{
  "intermediate_size": 2048,
  "norm_place": "pre",
  "norm_eps": 1e-06,
  "bias": "all",
  "tie_word_embeddings": true,
  "parallel_block": false,
  "init_std_qkv": 0.0152,
  "init_std_down": 0.0034,
  "beta1": 0.9,
  "weight_decay": 0.13,
  "decay_fraction": 0.389,
  "decay_shape": "linear",
  "batch_tokens": [65536, 131072, 196608]
}
MLP neurons of a small language model. Each row is named by its layer, matrix (up: input weights; down: output weights) and neuron, and shows model dimensions 357-452. Each number is 50 + 12 x the weight over its row's rms, rounded and kept within 0 to 99.
After each neuron's rows is what it responds to, as a language model described it from the Wikipedia text at the highest values.

L6.up1259:63 39 46 50 46 35 55 55 41 43 40 44 62 58 45 51 31 45 36 58 42 54 67 42 39 76 66 62 61 64 60 40 50 36 60 38 62 40 43 58 32 61 36 49 37 63 69 70 38 45 46 55 47 35 28 47 34 38 39 58 51 51 22 84 50 39 50 52 40 57 43 43 50 37 62 68 55 48 40 57 44 43 47 51 53 24 59 76 47 54 72 70 66 47 51 71
L6.down1259:51 43 48 51 59 37 45 40 26 63 65 72 39 48 42 62 72 54 33 19 37 56 47 57 43 53 57 47 57 66 43 50 44 51 37 38 61 42 43 36 66 49 56 61 44 44 42 63 59 57 53 47 45 51 37 58 41 40 46 62 54 32 43 70 45 44 37 53 46 64 36 57 47 82 58 56 61 74 54 46 60 50 31 36 79 43 70 33 51 59 42 29 60 51 54 33
Responds to: Infobox measurement tokens. Number fragments, slashes and unit words in infobox measurement lines (11.00/km², 5,900 ft, square miles), plus auxiliaries has/have and word-initial fragments in prose.

L6.up1933:68 68 46 37 51 41 49 67 28 73 36 40 69 57 45 71 46 33 66 43 34 45 56 53 78 70 59 45 52 48 61 53 60 46 51 52 47 37 57 46 42 34 47 35 48 62 49 28 49 39 48 44 56 66 49 64 42 49 43 52 60 57 60 53 36 20 59 46 23 71 58 32 61 55 53 57 48 44 52 48 30 57 66 41 21 49 58 53 56 45 57 62 32 49 53 86
L6.down1933:61 37 29 58 57 38 48 42 47 86 55 32 59 38 45 48 54 32 29 55 36 40 36 66 64 37 49 55 31 61 56 58 60 57 56 49 45 40 38 46 34 44 52 64 55 59 50 68 64 71 64 45 68 53 36 51 67 50 39 42 45 45 59 55 44 40 65 65 39 35 57 39 69 61 62 51 22 47 37 52 57 38 59 35 53 37 38 63 58 55 79 37 62 60 22 52
Responds to: Mid-word subword fragments. Middle pieces of longer words split into several tokens, after an opening fragment, as in Ab-stra-cts, Em-ira-tes, Phila-de-lphia.

L5.up364:31 52 28 32 48 52 49 58 29 53 59 45 44 74 24 53 60 54 73 77 65 61 38 34 37 48 61 52 30 63 56 56 65 63 51 36 48 58 60 44 42 75 49 38 58 56 65 56 62 39 37 44 52 60 43 67 37 68 56 55 66 39 61 59 31 81 52 50 49 60 52 60 48 32 52 45 45 69 30 56 46 45 47 51 59 29 54 64 74 49 45 51 65 34 56 73
L5.down364:38 63 15 36 46 35 73 74 43 63 29 42 41 70 36 47 55 57 66 64 53 31 54 63 51 44 64 41 57 41 58 60 78 65 37 43 56 51 31 37 61 62 47 43 41 38 62 53 28 68 64 34 66 53 54 53 34 53 40 73 61 73 61 31 55 47 51 41 41 49 54 34 40 44 48 50 41 42 28 51 51 45 26 51 78 38 65 39 59 39 57 46 69 53 69 65
Responds to: Direct object start. The first word of a transitive verb's direct object, usually a determiner or pronoun such as the, its, him, right after the verb.

L5.up385:73 45 54 19 50 64 47 59 52 73 38 40 43 25 60 44 25 73 63 55 50 62 66 38 47 48 51 52 36 71 51 41 51 60 54 58 59 45 52 71 53 50 51 54 60 56 65 62 54 49 45 40 44 43 41 44 51 44 49 49 31 47 53 61 11 64 64 54 38 60 47 70 59 32 40 57 54 47 32 55 34 59 76 35 41 48 56 40 27 28 22 67 15 43 40 49
L5.down385:52 47 56 53 68 25 59 66 60 54 75 46 28 34 47 58 62 61 60 51 33 66 65 55 74 30 53 54 43 64 46 58 42 27 43 53 71 60 54 56 32 58 35 37 30 44 48 53 59 69 47 48 38 60 39 41 50 55 56 64 49 36 52 40 76 58 44 52 60 57 39 48 48 43 34 60 48 48 51 59 53 44 48 60 65 44 51 51 66 73 53 58 49 30 38 45
Responds to: Post-noun-phrase continuation. Fires on the token right after a noun phrase ends, usually a plural noun: relative that, commas, and, (, dashes, e.g. materials that, stories, reviews.

L5.up732:47 26 55 71 41 33 31 65 78 60 43 44 36 44 74 54 46 47 54 55 38 15 59 21 35 44 58 40 53 58 51 52 53 41 61 40 62 70 57 42 47 68 35 46 54 51 45 44 35 54 37 53 45 52 49 49 51 70 61 67 32 41 53 63 65 36 58 39 63 34 62 50 50 55 54 33 59 55 47 47 56 40 50 48 53 58 58 47 51 45 62 50 67 59 60 62
L5.down732:40 63 32 39 52 67 52 61 59 72 51 50 74 49 44 49 33 66 60 38 78 45 38 44 64 70 35 44 53 66 48 45 41 73 47 54 51 47 28 53 35 43 63 45 28 43 62 70 37 74 38 36 46 53 62 54 42 50 32 54 62 38 60 38 61 58 52 45 65 46 64 43 61 20 41 48 41 52 52 58 44 47 57 58 46 38 58 40 43 66 35 56 53 61 55 40
Responds to: Currency amount digits. First digits of money figures right after £, $ or US$, such as £450,000 and $300.5 million; weaker on word pieces, table pipes and "to".

L2.up112:56 45 64 30 22 54 62 49 42 63 51 42 52 33 33 55 53 63 55 39 55 54 66 58 51 50 52 39 21 49 51 54 71 59 58 47 61 38 59 57 43 68 51 49 75 39 39 47 48 46 42 74 51 47 65 50 39 44 48 34 47 63 55 53 61 61 49 54 46 56 41 19 58 44 89 58 39 69 49 53 46 66 64 41 54 43 67 65 57 64 24 35 44 72 41 58
L2.down112:48 43 45 37 55 46 54 53 52 67 60 64 41 27 39 55 45 60 48 56 36 61 53 53 58 51 30 58 41 47 60 59 59 61 56 64 53 59 49 65 54 44 46 36 80 50 55 37 38 55 38 50 38 31 40 26 15 36 03 69 57 78 48 32 43 70 27 52 40 49 38 45 49 45 55 61 42 50 77 38 44 48 55 46 41 44 42 66 81 76 41 48 50 59 38 52
Responds to: Mid-word accents and fragments. Word pieces inside names and words, mostly accented letters (é, ó, á, í) and split-off starts like En or Be, e.g. Bouaké, Cristóbal, QatarEnergy.

L5.up686:51 40 28 51 52 39 46 48 54 59 62 39 61 60 24 55 38 59 57 74 27 41 53 61 42 55 41 44 58 49 41 54 59 56 30 57 44 73 61 53 66 55 34 74 47 51 70 34 50 50 40 54 63 64 46 56 57 63 51 51 68 64 69 25 52 42 66 45 59 45 41 65 55 42 49 68 48 60 60 57 42 30 44 61 61 51 45 45 57 46 60 40 38 58 52 64
L5.down686:58 28 38 56 57 52 44 52 39 49 53 56 41 48 46 35 37 42 45 35 27 33 57 50 59 49 56 42 84 37 44 57 44 58 60 45 34 34 44 58 60 66 49 73 64 39 65 49 44 48 58 59 56 55 34 39 66 35 24 47 84 84 53 57 46 51 47 32 49 47 44 50 41 58 49 61 28 27 68 46 58 28 53 46 39 51 37 42 63 41 61 34 48 48 73 37
Responds to: Surname start after first name. The first token of a surname right after a person's first name, in cast lists, sports tables and credits, e.g. Bu (Bujalski), Bal (Balcon), McC (McCarty).

L2.up713:50 50 56 45 34 39 57 50 57 52 47 41 47 61 22 42 26 51 56 70 48 86 46 44 25 54 46 42 57 56 35 48 58 39 15 45 50 54 57 58 42 61 25 58 41 43 55 57 38 41 61 67 59 59 48 67 46 56 37 61 42 64 45 54 49 49 61 46 51 64 60 66 63 57 41 73 35 65 41 54 47 49 43 47 59 54 43 42 51 48 47 52 43 45 62 49
L2.down713:39 62 50 53 45 39 53 51 62 26 52 66 49 37 65 60 53 58 54 35 34 24 52 57 55 42 39 40 53 54 83 25 39 64 54 76 68 49 65 58 45 62 60 28 25 35 74 72 56 70 56 41 30 43 43 55 53 26 49 71 41 26 47 41 63 23 32 36 51 24 33 50 59 51 62 48 51 47 64 51 45 55 40 67 42 55 45 41 62 56 52 54 60 56 40 62
Responds to: Capitalized word starts in names. First capitalized word piece deep inside a long title, proper name or table cell, such as Ag(ain), Mem(branes), Pin(ya), Ze(dong), No.

L6.up276:38 47 59 48 48 59 32 35 60 50 32 45 46 39 26 47 63 35 55 48 24 77 37 62 46 51 61 42 44 55 67 38 54 60 29 47 45 45 63 59 46 49 43 40 57 52 68 31 43 54 51 50 37 46 54 71 46 48 44 55 53 46 64 56 54 63 52 71 53 68 48 41 62 61 41 64 76 61 29 66 47 41 52 55 45 49 55 71 40 59 41 65 73 52 62 56
L6.down276:35 50 61 56 59 39 56 69 43 56 33 59 62 75 48 44 54 48 54 41 47 51 36 55 28 41 50 45 54 60 32 61 71 52 54 30 73 48 54 32 51 58 64 58 60 57 46 60 36 60 64 61 45 54 43 57 52 58 61 28 45 68 44 30 59 48 41 41 42 28 40 44 45 39 37 67 46 39 52 61 54 67 55 40 65 45 38 38 52 58 44 43 42 58 69 67
Responds to: Mid-name pieces in tables. Word-internal pieces of foreign names in sports tables and lists, especially accented vowels and surname hyphens: G-ó-mez, Hjálmsd-ó-ttir, Altberga-Andersone.

L5.up1893:44 69 34 54 29 52 31 50 52 47 44 44 54 49 54 49 43 52 61 60 37 68 67 77 59 41 54 73 64 51 55 51 60 46 51 32 71 53 45 36 64 54 59 26 43 54 79 51 70 60 48 41 49 61 68 62 56 71 70 61 41 37 34 40 42 55 48 48 35 59 58 56 68 50 56 50 49 60 34 64 58 51 39 43 51 48 55 85 49 20 42 52 39 55 54 53
L5.down1893:61 46 53 47 38 56 19 80 37 58 39 33 55 63 49 49 48 32 39 61 66 67 22 52 29 46 54 51 63 52 51 66 56 44 63 46 56 44 57 38 75 34 71 75 49 67 57 52 46 62 57 55 38 56 58 50 49 29 58 57 74 21 40 35 52 72 53 50 55 46 49 53 33 64 49 46 45 57 73 53 46 32 55 64 65 42 28 26 50 56 53 37 38 49 45 50
Responds to: Word-final name pieces. Last word piece closing a long, often foreign name or word (Nietzsch-e, Guggenh-eim, Olszew-ski), plus possessive s after an apostrophe (Sotheby's).

L5.up598:49 62 60 32 23 45 63 54 44 51 52 45 60 53 52 56 56 50 64 50 50 32 70 63 43 64 50 30 40 70 42 65 43 56 60 50 44 51 72 74 62 52 57 47 39 53 56 40 61 45 33 45 60 48 51 49 54 66 46 32 42 47 31 38 62 51 49 47 36 38 61 56 43 40 61 64 32 34 29 70 28 50 39 22 64 28 54 32 37 48 47 43 41 55 55 66
L5.down598:53 40 66 46 46 32 48 53 36 46 26 51 38 62 56 60 51 43 54 49 23 64 76 43 52 59 46 44 50 34 61 32 51 37 47 47 31 63 55 78 48 58 69 50 70 58 60 60 72 53 43 40 68 39 44 72 51 57 34 46 55 67 60 57 58 42 59 47 35 34 46 40 75 59 53 55 68 46 38 62 53 32 42 51 52 53 34 49 50 42 47 41 50 37 65 19
Responds to: Mid-word subword fragments. Short consonant-vowel pieces in the middle of words split oddly, often names or foreign terms, such as Sul-ta-n, Ep-so-m, Fa-c-ulty.

L6.up211:59 57 55 53 45 70 34 61 51 57 50 43 52 65 55 61 23 63 46 64 52 55 60 37 45 38 46 64 39 59 44 49 55 35 57 62 59 57 54 66 65 36 67 46 59 65 54 46 50 52 54 60 24 68 39 33 46 43 48 51 50 51 34 49 34 72 66 34 40 58 40 60 46 43 41 87 46 59 31 58 44 59 67 46 85 57 48 41 52 30 37 64 34 45 49 57
L6.down211:51 56 48 52 33 55 53 26 41 52 54 42 38 59 63 43 65 51 42 48 59 58 47 44 67 55 53 57 65 65 58 66 46 58 64 55 39 65 37 67 41 44 43 53 71 55 34 67 56 47 53 41 52 53 52 41 50 55 72 67 50 57 37 45 96 59 55 65 42 59 28 54 48 51 67 54 39 56 38 57 44 48 47 59 62 80 51 22 59 38 42 58 53 41 64 44
Responds to: Phrase-boundary commas and conjunctions. Commas and "and"/"or" right after a complete noun or phrase, before a new item or clause, e.g. "the fez, and", "social and artistic".

L5.up1492:51 46 58 33 53 48 43 49 46 58 40 45 59 45 61 42 47 71 49 53 48 45 53 27 26 45 47 40 48 79 44 48 53 65 63 40 54 50 55 59 27 48 60 36 77 60 48 47 72 27 37 32 65 55 28 76 50 51 75 46 43 54 61 50 45 77 52 47 64 36 55 63 46 48 47 47 30 65 53 60 44 60 81 61 50 51 59 62 59 52 40 44 43 52 33 46
L5.down1492:40 56 46 57 70 75 57 39 55 49 48 50 26 55 80 53 44 70 42 51 60 36 54 39 53 36 42 59 54 52 55 58 58 55 55 64 44 51 65 52 28 36 65 35 52 46 56 60 44 50 62 60 62 62 44 67 42 67 50 52 36 56 56 54 66 50 28 38 48 52 30 56 43 43 56 48 47 43 53 68 71 35 44 26 62 66 30 36 63 49 42 64 39 25 37 37
Responds to: Comma after noun phrases. Commas right after a noun or proper name ending a clause or list item, e.g. "Rocky," "Raul Casanova," "heme," usually followed by and or which.

L2.up1527:68 46 41 39 33 51 48 75 51 36 43 49 36 47 52 58 64 55 45 36 43 66 45 57 55 33 42 38 31 60 41 60 48 37 57 36 48 45 44 49 50 57 32 49 55 44 36 39 43 40 51 51 47 53 30 52 33 21 33 41 55 44 53 59 53 58 39 56 63 80 34 50 61 57 67 54 57 45 38 46 47 54 73 25 38 54 70 65 48 36 53 55 40 52 38 27
L2.down1527:36 37 58 36 68 57 58 52 51 76 49 48 41 51 47 49 34 41 59 42 65 54 56 54 60 38 41 52 56 56 61 23 62 60 57 36 56 35 47 39 52 51 57 41 45 72 60 55 52 44 43 34 57 42 48 56 78 67 33 44 64 46 38 25 48 60 52 50 59 63 27 67 19 43 34 35 45 39 37 49 46 32 54 53 70 41 37 47 50 53 39 51 50 44 67 66
Responds to: Institutional and administrative nouns. Nouns for institutions, places, and organizations in factual encyclopedic prose, often after "the" or in infoboxes (Owner, Municipality, Department, township); less often reporting verbs like announced and said.

L2.up1687:61 50 48 53 32 52 43 54 46 69 57 44 63 62 70 33 50 62 42 43 65 39 58 49 47 41 54 69 12 53 57 54 49 54 71 51 55 36 73 45 48 51 56 59 65 52 37 56 65 69 34 46 55 55 71 49 45 54 41 24 39 40 39 58 27 62 47 49 51 54 49 34 41 45 77 38 63 35 45 59 50 49 56 50 70 53 56 54 32 61 40 42 37 50 38 69
L2.down1687:54 32 56 65 55 64 50 45 66 46 53 53 50 45 46 46 49 47 52 55 47 38 40 39 67 49 55 29 86 51 28 48 47 45 36 58 37 52 52 50 33 54 47 49 56 25 72 46 33 47 48 54 39 46 55 66 46 32 67 59 40 57 59 64 66 50 57 40 56 33 50 76 49 54 46 81 29 65 63 33 57 63 68 67 51 42 39 44 43 46 44 55 49 54 73 80
Responds to: Mid-word subword fragments. Short word-piece fragments inside a longer word that is split into several tokens, such as vi-ci-nity, subs-ti-tute, conf-lu-ence, often in Latinate vocabulary.

L6.up957:50 43 13 41 29 36 52 71 58 59 37 49 33 78 39 56 63 45 62 58 49 71 43 88 41 40 44 48 71 41 64 59 47 41 55 69 55 59 44 41 50 85 65 50 69 56 43 33 56 61 60 25 56 57 47 58 48 51 54 40 45 70 53 33 37 63 39 52 54 50 57 45 38 42 50 50 35 71 30 49 49 42 51 60 55 37 61 53 71 55 57 58 51 34 49 35
L6.down957:52 25 72 61 53 37 59 56 58 32 63 28 46 35 38 36 44 60 69 30 38 41 40 22 43 50 20 47 59 48 42 66 74 58 61 47 35 60 45 43 69 42 27 48 57 46 43 45 66 52 48 51 62 55 56 50 61 60 54 53 75 73 73 59 38 53 54 56 52 40 61 58 39 47 50 26 52 53 73 46 75 50 61 56 54 50 69 44 42 41 69 64 52 54 39 39
Responds to: Transitive verb object onset. The suffix of a transitive verb or the first word of its direct object, strongest for violent acts: kill-s him, stab-s it, bought a stake.

L2.up379:65 48 62 36 47 58 52 67 50 65 56 42 60 49 54 33 46 48 59 33 49 55 61 36 32 56 36 40 59 56 51 56 74 55 58 56 59 35 56 61 37 46 26 66 34 49 15 64 46 50 49 33 43 50 49 54 53 35 62 33 32 45 49 43 46 72 44 37 50 61 60 29 75 31 58 53 60 67 30 59 54 25 56 57 62 39 63 69 28 26 26 50 31 38 50 59
L2.down379:42 55 55 62 51 29 67 38 61 61 44 39 50 48 49 50 52 53 61 40 52 39 12 55 54 42 55 58 72 44 69 35 54 57 40 44 44 58 31 43 17 47 62 52 32 42 17 37 33 40 63 30 29 42 56 52 50 61 46 30 47 48 61 48 70 32 47 45 63 31 63 41 56 44 56 44 62 74 45 49 46 51 43 46 48 54 32 69 52 52 42 47 44 55 42 69
Responds to: Hyphen inside compounds. Fires on the hyphen token joining word parts in compounds, names and codes, e.g. career-high, Blu-ray, half-brother, ISBN 978-9.

L6.up483:42 44 50 66 45 55 21 46 42 74 64 37 45 59 31 55 44 74 55 39 37 47 60 45 36 59 56 24 67 57 53 52 36 53 37 52 45 88 66 39 53 53 38 43 54 50 70 46 75 39 55 46 61 59 35 46 58 22 35 44 66 55 51 65 49 37 57 59 30 33 45 51 56 49 53 54 52 38 61 45 48 31 44 65 58 53 54 51 78 61 52 49 09 73 47 50
L6.down483:67 59 65 65 46 63 36 52 48 63 56 37 49 51 46 38 31 35 72 62 61 44 51 42 59 40 46 77 72 49 27 58 52 27 41 54 66 34 46 64 38 53 45 43 35 47 47 53 57 47 60 64 35 42 69 40 53 61 69 60 45 61 43 58 39 59 51 22 47 73 56 48 72 40 62 33 53 55 48 25 43 73 46 59 40 36 43 44 45 34 64 51 64 54 58 50
Responds to: Token after a given name. Fires on the token right after a person's first name: usually the first piece of a surname (Ke, Hay, Sha, Su, McC), sometimes a following word (as, had, since).

L2.up1966:73 40 40 59 43 49 29 55 65 47 46 47 47 42 59 53 36 52 47 49 50 47 69 77 52 64 47 58 48 49 46 55 75 24 49 50 59 49 43 45 56 57 36 74 42 61 60 47 36 45 59 26 48 51 61 28 41 64 40 43 32 52 55 60 48 40 46 50 54 37 50 17 54 40 38 43 62 69 28 67 71 51 25 48 46 54 56 53 68 31 42 40 56 47 49 45
L2.down1966:65 44 53 31 47 55 62 51 47 45 57 40 46 64 58 59 51 57 42 46 44 40 61 51 52 52 51 31 54 57 63 56 20 34 65 39 59 42 45 44 56 52 30 68 43 60 59 61 47 41 42 53 30 63 29 49 30 57 60 39 36 51 26 56 73 52 45 40 43 32 52 55 56 46 60 36 57 63 69 63 54 50 45 66 22 78 41 46 59 37 52 49 74 40 51 51
Responds to: Final digits of decimals. Last digit of a number, mostly just after a decimal point, in tables, stats and coordinates, such as 47.5, 2.7, 4:45.86, 83.733°W.

L5.up546:48 46 53 42 45 51 26 50 29 44 44 50 64 44 64 59 54 33 37 62 45 67 38 69 53 60 46 64 80 42 54 49 54 56 54 49 51 52 57 23 63 44 44 50 41 53 45 43 30 29 50 59 42 53 55 56 47 65 40 63 59 18 51 55 59 78 64 39 55 64 66 73 41 30 46 69 74 46 55 34 49 58 61 58 55 40 68 42 29 40 44 61 65 56 51 50
L5.down546:46 61 60 55 54 60 54 61 34 36 51 47 36 57 60 38 24 56 36 51 56 68 60 43 37 39 53 65 43 45 44 65 62 58 49 40 38 37 56 32 49 43 49 48 40 70 33 46 31 54 47 55 41 68 41 64 46 53 47 45 58 44 51 56 75 62 45 35 69 42 48 67 57 57 61 75 50 53 66 48 49 49 74 61 60 56 44 15 51 45 41 66 69 46 76 52
Responds to: Before statistical figures. Words, punctuation and table separators just before a number is stated in census, demographic, election or sports statistics text, e.g. population, up, increased.

L5.up1293:69 41 38 43 44 44 60 48 49 71 48 41 36 45 70 55 62 31 49 33 37 38 54 68 49 23 63 54 72 64 53 61 62 63 73 41 66 44 58 40 59 40 39 52 51 60 47 53 61 51 51 44 57 53 59 22 56 50 41 69 27 51 46 28 58 52 40 46 49 30 69 31 44 56 53 47 45 42 54 38 58 50 47 37 58 60 51 33 77 53 50 45 45 49 43 58
L5.down1293:73 54 63 55 65 34 59 44 41 64 43 29 53 59 53 56 55 42 36 57 31 45 48 41 46 69 67 52 59 56 26 53 41 56 41 55 82 40 42 57 37 42 50 51 52 44 57 60 20 46 30 46 57 40 28 44 37 49 59 74 29 56 69 44 43 52 50 35 52 60 50 59 31 76 27 53 44 44 53 44 57 55 51 27 48 45 48 63 25 39 44 61 39 40 40 50
Responds to: Decimal fraction digits. Digits right after a decimal point in numbers, mainly vote percentages, measurements and coordinates, e.g. 34.3, 14.3 m, 18.5%; also letters after an abbreviation dot (a.k.a., U.S.).

L5.up222:62 34 57 36 54 48 48 52 51 61 67 44 50 48 51 65 27 57 55 52 42 62 56 45 48 46 43 62 25 48 26 39 25 33 42 53 48 49 40 44 41 44 61 62 38 68 52 62 34 48 23 56 42 39 47 62 58 29 51 64 28 42 53 34 35 41 65 53 65 63 41 60 40 46 36 46 55 52 27 49 36 16 36 44 57 50 56 72 45 32 41 60 73 43 47 51
L5.down222:68 63 52 41 49 23 73 45 52 55 33 44 26 49 47 48 44 47 48 49 43 58 62 40 58 53 44 67 38 64 48 42 41 59 60 45 59 43 40 47 41 61 38 54 52 43 55 45 22 55 53 55 40 48 37 36 54 52 44 54 72 88 42 52 45 47 34 45 39 50 35 52 46 61 59 42 51 55 30 68 49 59 40 39 50 35 51 52 68 39 59 48 58 38 44 57
Responds to: Web domain endings. Top-level domain endings of website URLs in infobox lines (www.hersha.com, .org, .htm), plus opening parentheses after measurements, unit superscripts, and ISBN hyphens.

L2.up1465:54 35 56 55 54 65 49 89 32 48 53 48 46 52 47 53 27 50 66 51 35 54 84 44 32 39 27 51 69 51 60 54 63 52 54 68 65 60 49 72 54 61 48 55 51 62 51 60 36 65 38 41 49 36 72 66 55 35 58 44 41 49 48 44 47 74 42 80 53 46 49 40 62 40 57 57 44 65 36 34 50 33 50 64 49 43 47 69 50 49 54 60 30 54 40 53
L2.down1465:42 61 57 35 38 36 37 33 55 63 29 45 45 31 38 38 46 70 55 47 48 68 57 55 36 46 43 49 39 42 46 34 39 68 25 51 66 41 53 38 32 22 61 68 26 40 39 52 68 69 69 55 53 66 49 60 49 20 45 51 62 44 53 37 57 44 50 51 30 51 61 58 41 67 33 46 47 51 45 70 43 54 54 72 24 80 55 51 38 48 47 43 80 49 51 54
Responds to: Noun-phrase opening determiners. Articles and determiners that begin a noun phrase after a preposition or verb, mostly a or an, plus other, more, another, his/her, and some hyphens (anti-, cross-).

L2.up636:70 46 49 63 60 61 41 57 50 59 61 40 62 49 60 69 45 56 54 67 44 82 35 42 30 38 46 57 35 52 56 54 51 45 55 27 61 58 42 49 53 33 43 34 39 59 62 53 55 34 33 45 53 50 52 60 48 37 50 44 52 57 62 41 60 50 63 65 55 48 45 39 35 33 43 64 36 59 42 32 51 14 52 58 69 47 61 62 38 48 67 22 62 47 32 67
L2.down636:70 35 59 30 47 27 54 56 49 50 36 40 51 49 43 52 48 58 45 47 58 42 47 40 70 38 64 60 25 50 57 58 63 25 50 66 56 37 27 66 51 36 44 61 48 52 40 48 46 53 45 45 43 47 41 46 34 61 43 28 39 49 42 38 50 34 50 64 33 57 51 40 54 40 39 67 40 57 48 33 56 46 64 79 50 62 73 20 50 49 58 52 56 64 45 35
Responds to: Currency and money amounts. Dollar signs, especially after a prefix as in US$ or R$, plus the word million in money or audience figures, e.g. US$150 million.

L6.up753:68 43 63 37 53 22 51 50 40 54 67 44 67 48 44 45 36 65 40 36 60 49 56 43 44 27 45 49 37 52 73 55 47 40 53 44 70 52 42 51 54 48 10 43 50 57 49 63 50 57 43 32 60 48 61 51 60 60 36 47 42 64 32 49 47 67 58 47 54 68 42 35 37 47 48 49 53 55 46 42 46 49 59 54 56 68 52 60 31 51 17 50 62 45 42 45
L6.down753:43 38 54 43 53 44 58 31 52 43 53 35 46 64 68 47 53 56 80 68 47 68 57 41 72 66 69 49 42 72 53 44 36 63 43 42 41 39 57 62 53 55 43 52 47 69 57 43 27 26 60 48 20 67 49 27 43 42 50 70 56 53 57 22 46 51 32 53 56 39 46 46 47 57 51 56 39 49 40 61 64 38 52 31 59 53 64 58 58 58 42 65 59 57 36 44
Responds to: Compound-joining punctuation. Hyphens, possessive apostrophes, commas and colons right after a word that the next word completes, as in well-connected, top-ten, world's, cause, treatment.

L6.up841:55 31 45 47 47 32 40 59 55 38 57 51 58 28 60 49 53 53 47 46 65 74 60 65 46 41 33 56 35 52 24 16 74 41 52 57 44 49 66 52 67 49 50 56 43 45 46 61 63 41 29 41 43 55 62 58 13 61 25 36 44 53 49 54 52 62 76 51 48 63 65 69 58 34 54 46 35 70 51 34 49 21 82 33 45 56 45 53 36 63 42 51 42 49 52 41
L6.down841:36 30 68 37 40 53 38 53 53 62 43 41 48 46 42 26 51 52 54 48 62 53 52 53 77 47 52 48 40 40 39 53 64 48 49 39 78 46 50 43 60 54 37 70 54 34 51 65 67 49 52 78 68 29 51 54 45 53 55 53 35 49 27 74 44 58 44 53 36 42 56 52 64 47 63 55 59 39 48 30 55 46 49 56 43 62 44 34 42 54 53 56 41 58 60 49
Responds to: Institutional head nouns. Head nouns closing official or administrative names and terms in factual Wikipedia prose, such as Census, Authority, District, Court, Trust, review.

L6.up1883:54 48 48 47 60 52 46 67 36 50 52 48 35 50 66 58 61 58 43 45 52 38 07 58 45 52 37 55 55 71 29 53 64 52 58 50 39 40 66 41 25 61 40 61 51 47 50 40 55 60 46 55 53 58 64 52 35 64 30 45 22 50 43 65 38 23 36 38 48 21 56 38 52 60 54 47 33 55 45 35 42 22 65 53 54 45 54 50 53 56 46 41 44 36 49 53
L6.down1883:53 44 34 36 57 38 69 60 72 41 39 36 33 58 38 28 48 32 51 45 39 42 36 43 22 54 53 49 49 38 34 78 33 59 36 32 41 60 50 35 47 66 54 55 46 45 52 51 49 43 63 61 59 47 39 37 58 51 58 87 55 39 66 31 39 25 46 49 31 60 42 60 40 63 38 41 32 43 51 41 54 54 43 54 45 56 50 42 50 31 49 41 39 34 58 39
Responds to: Mid-word letter fragments. Short single-letter or two-letter word pieces split off inside words or abbreviations, often r, as in mi-r-ror, M-r., subs-ta-nces, and occasionally $ opening formulas or money.

L6.up449:68 56 37 49 47 50 72 37 68 46 43 42 62 47 71 45 39 54 48 57 34 31 49 68 12 65 55 60 49 59 47 57 57 45 51 35 58 57 41 34 42 42 32 54 41 61 62 68 30 39 23 45 42 71 60 52 49 45 36 63 29 55 36 67 71 51 43 62 61 60 67 29 43 42 58 70 35 70 66 50 52 56 63 57 34 28 51 54 78 67 39 46 69 48 30 45
L6.down449:62 73 66 50 49 73 66 33 35 49 41 27 51 37 55 32 42 53 40 50 46 64 45 33 49 44 58 56 48 45 59 42 50 40 49 48 77 53 60 52 52 57 56 53 51 39 53 58 36 51 31 42 44 66 52 40 44 52 54 80 27 56 34 34 51 49 53 37 55 31 45 45 44 50 46 43 44 30 44 55 28 40 52 54 57 41 44 47 42 37 52 71 33 52 45 66
Responds to: Decimal digits and table separators. Digits right after a decimal point in statistics (4.1, 8.80, 6.99), degree signs ending coordinates, and pipes after table header cells.

L2.up1678:38 39 60 47 57 54 50 45 45 44 71 44 55 43 55 49 24 38 64 64 42 57 46 29 56 36 46 61 27 54 41 59 57 58 45 52 61 50 53 66 67 48 60 46 58 64 47 47 46 64 32 34 51 64 51 45 51 50 42 42 45 52 55 59 37 64 65 53 54 61 45 53 35 44 47 66 47 41 31 38 53 38 36 32 46 73 46 38 51 47 22 42 44 61 63 36
L2.down1678:40 57 63 49 50 44 53 37 60 58 36 53 58 43 39 40 35 30 57 44 60 31 60 50 53 55 54 67 66 44 67 37 17 68 42 52 63 31 44 61 36 54 53 20 38 35 25 47 50 48 52 54 53 46 60 42 39 41 50 42 46 64 37 51 44 43 49 61 51 57 55 35 47 57 36 54 58 34 49 61 48 79 34 55 65 39 36 30 38 53 69 60 26 03 50 68
Responds to: Coordinating conjunction "and". The word and, or occasionally or and &, joining two nouns, adjectives or verb phrases, e.g. experimentation and improvisation, costly and technically.